Part of a small language model's weights: MLP 3072 GELU.
MLP neurons of a small language model. Each row is named by its layer, matrix (down: output weights) and neuron, and shows model dimensions 48-143. Each number is 128 + 24 x the weight over its row's rms, rounded and kept within 0 to 255. Numbers have three digits each.
After each neuron's rows, "fires before" lists the tokens most often just after its 100 highest values on Wikipedia text that the model never trained on.

L4.down1446:158140136134156164169110127098103140155149122151114109151125097149128151180123110140086166175118099096124118117092105139114126125120145072117121141139125133140118104102129137103130125155145139087144087140130148156158147102132144120120132112152126130149178097141133123163109141119085175118
fires before: ",", " | "

L4.down681:132114136171132113099137105110130161117103126139099173160070144100121108107137103122114125134129125132104127154149110107122123114132134067117104111136132095124155099130159172114115142092129150132111149126156127166108126113152136095117144145119103125097133107120079099118117112119086146147
fires before: "\n", " |", " | ", " | Yes", "\n\n"

L4.down1572:105139113177111166111119175139135173137109105147108128129114150118142094158089147156125098126113133107140118148142097151134079157124183097074092138129129089124171176156112116133092152133143132082102153179138096118132070136140147123128141123109079116123162127157112116182175157148103099156
fires before: " | ", ".", "–"

L4.down2917:116143124115155128127161140115116121104174131107187135150141134128131156142110143133137118121143125134127121136158112163139079156120130132099145121115089121084092122105134152115131141103131143141106162144135079157143111088108154143109133120117116106095079125092149128094115113121088142145
fires before: "0", "1", "akh", "2", "osp"

L4.down2594:140123143150126108107170133132120116118121111105070189144138094160153112118154104107130120137128145147094111116144174172114109129127103032138178148119158079143143101114133123085145163127096151138137100120124171142115143138167131072084168118152129176134192103138152162138141119143153124132
fires before: "0", "1", "2"

L4.down474:169097132192161128176099124128116119090140143164132134132124147149073144120118181112135100120114125122122128138125119149173115132123157068137136080147110096124095119128102127121115097110132131138146135157056132091140163142124113085119131117110125110108146182097157170130100136143150108144
fires before: "1", "2"

L4.down1153:119091116100131112075129149109120132119157132155117095159163124148155117166141160099160146069095101112125133115109131126117117140123134074164119154124113192131144162146176124099159129160143133145124095119135142102100118117101157109103107125119114131159124151169159134158095188141185177091
fires before: " | ", " |", "^", " f", " | Qualification", "."

L4.down379:139126121171093149103145131125115131140105117110116135134105151127108152153123105139104152143109139129105150114127137154104123159109097000105054090150111071127136136174141121085142130117107126160149139130137136155123088155126108128134132093111117067108119115142147107102112132129151124143
fires before: "\n", "- ", "-"

L4.down871:141136122142140088135136118127107060144154141159132130139129124165089124126093168135106150171145083120151141146095127146102133096166145133135136100122123113146075111079115142127109120127161166111079134130079091124088151088092141132124137125119106123135110139085114126124126112166165153131
fires before: "2", "1", "ina"

L4.down1660:129119190177176142081137087114145129101140140141098127142115135112089150138149114121132124123130135123122125136109124137118122104144134084135114105134112132153161117125109075085110146091134121134142148121120115165122152191141125179144157113125119139088161099129160152101117113168127150135
fires before: "1", "2"

L4.down70:141137092122150140132092123072119094061119109168128199130109140106127124155130141145094123151060130155124124122145139150158103136116129105123074126136108123129090127135162122127143134101111181130161095152137131139133127099143116159173123113097137182147143142135156118161141143138150155102
fires before: "| ", "es", "\n"

L4.down2490:109135146133134146115147131117110129147102124113112132165145092123113137133131131121141117147108121105139111118108140136153110128107146203142123142133152150098135147106097080126120114116107140160137175119162142106143166157113118068120113103134166125159123124133176116142151103146108144151
fires before: ".", ",", " | "

L4.down764:130162132163071072119137155114137111173132176128081154115137127110124111136145159129138133127127098113151126142087145130136104158129130107141142121110108117158157135187169132150155125121151124148087092147159126119116121149066113135054165086130133121130150146125138119193095132102109104177
fires before: "1", "2"

L4.down2368:140096139149137106187108110132123137123129074078117151138140123124132106108103135108139099140123119173102146121100141147113110173132135093137106147108119127149101129135127130079127158134141134135121180116155139155118145086142145142099147162117116124116133103098119066102158113089169130123
fires before: "1", "2"

L4.down2336:106120133119135148097152107089155145137093116116112133162143146169091126156151127129125162135118101153117132144145153106113150114129110135154125094129100152100117106146134140146136140145104057107146137127130153119160136138129154140097194118099098153130118094118139137168155103121144109105
fires before: "1", "2", ","

L4.down746:151131120147139115116170121129166137126099118134179167129149107145123152111114111124115118129150114122151137145118151107113121133113123072136112109115101123138147115127126114140133130149148117103162117111127098133114144132111102147153118140129142161096163147173117143133164148137128129156
fires before: "1", "2"

L4.down560:133110122129108139091174140156140143127142146123119095130147111156095100149154164122119171140155134124114097115095135118141172139134128012132129114122108087119168117128205092127111138097150140100108136092115142132118177159113129156094145174144115115148154133123131099127166122130117131111
fires before: "\n", " | ", " |", ".", " |  |", "0"

L4.down350:126126131131100143116125092180130133107120123157137124120167085183103165074127115133128117109146132082118147136154184115170111120130136118148140148143149126135114149140145120122137165114129144118109105152157129130164147133147137167111093080153117206148161135164104120111090176120140096148
fires before: " | ", ",", "."

L4.down2212:134029125124088105147149123155165101121165118143104120163131147101116145141142145126080133069154127092128107138168104134116143121144103089148113112132155115105138141140092121099096119142129113141122110135133115137157162139102140139100171133089125148095129147101140155117168077103095136148
fires before: "0", "1", "2", "3"

L4.down2666:121118085123115121114134089107121152147125117111157106105135120130109156115115065181123098118122103168153168116165126131170132168164154144131111134124100111139118142167108158090130145103142114120166125125122173150162103135159136117132088152102200122150120086132081153115100152119144141113
fires before: ", ", " |", "\n", ") | ", ")"

L4.down2069:163140145134097157115186165164116116091094145107151085105120131120122154137126152161113139140103112118115175146085123127165137169112158091122112109122103098141153165140154108112134112166081151111138134156153158116131145129110149182115104138120147145143129119115093111134168080171087130071
fires before: "\n", " |", "\n\n", "| "

L4.down1450:105100134152119149104141113154149139149129135099125141148108115168134099102117118117129143121132157134082134145083152106124113133128113148117112098113094116172133123130130129141103114166136123130191095116114149137099130079106128110141114146134085137125159132093152121111134155129112199119
fires before: " | ", "; ", ",", " |  | −"

L4.down1989:115132140104145089147138142154146140091138127130166111084186103122140108149145172113096146143116097111111152160123128188112120130104135074121134109095081119146122135121160115149106164120118168117121170168112110100159167124141109132142166117106101089094110126132110134142112135115133104113
fires before: "1", "2"

L4.down475:142128108101130080154128141132149170142107175121113097131124115125119120168061124120161136077139127112137112137116168151128119115108165144125080121104119172164108128158130141138141175128102109096114113145159126139109089145120122144095123103122097173188142073129147085125131131172114159164
fires before: ".", " (", "ak"

L4.down1968:141113128111135147116169111152099155112127107084159065114150108164121159140119175109146132126129144147119129126090156107115160142133097220124114122145120140141121128121119142169152117118095168175125112090116119116134112098130153140144130161103129150124127102101124126117147141115100101146
fires before: "\n", "\n\n", " (", "| ", "last"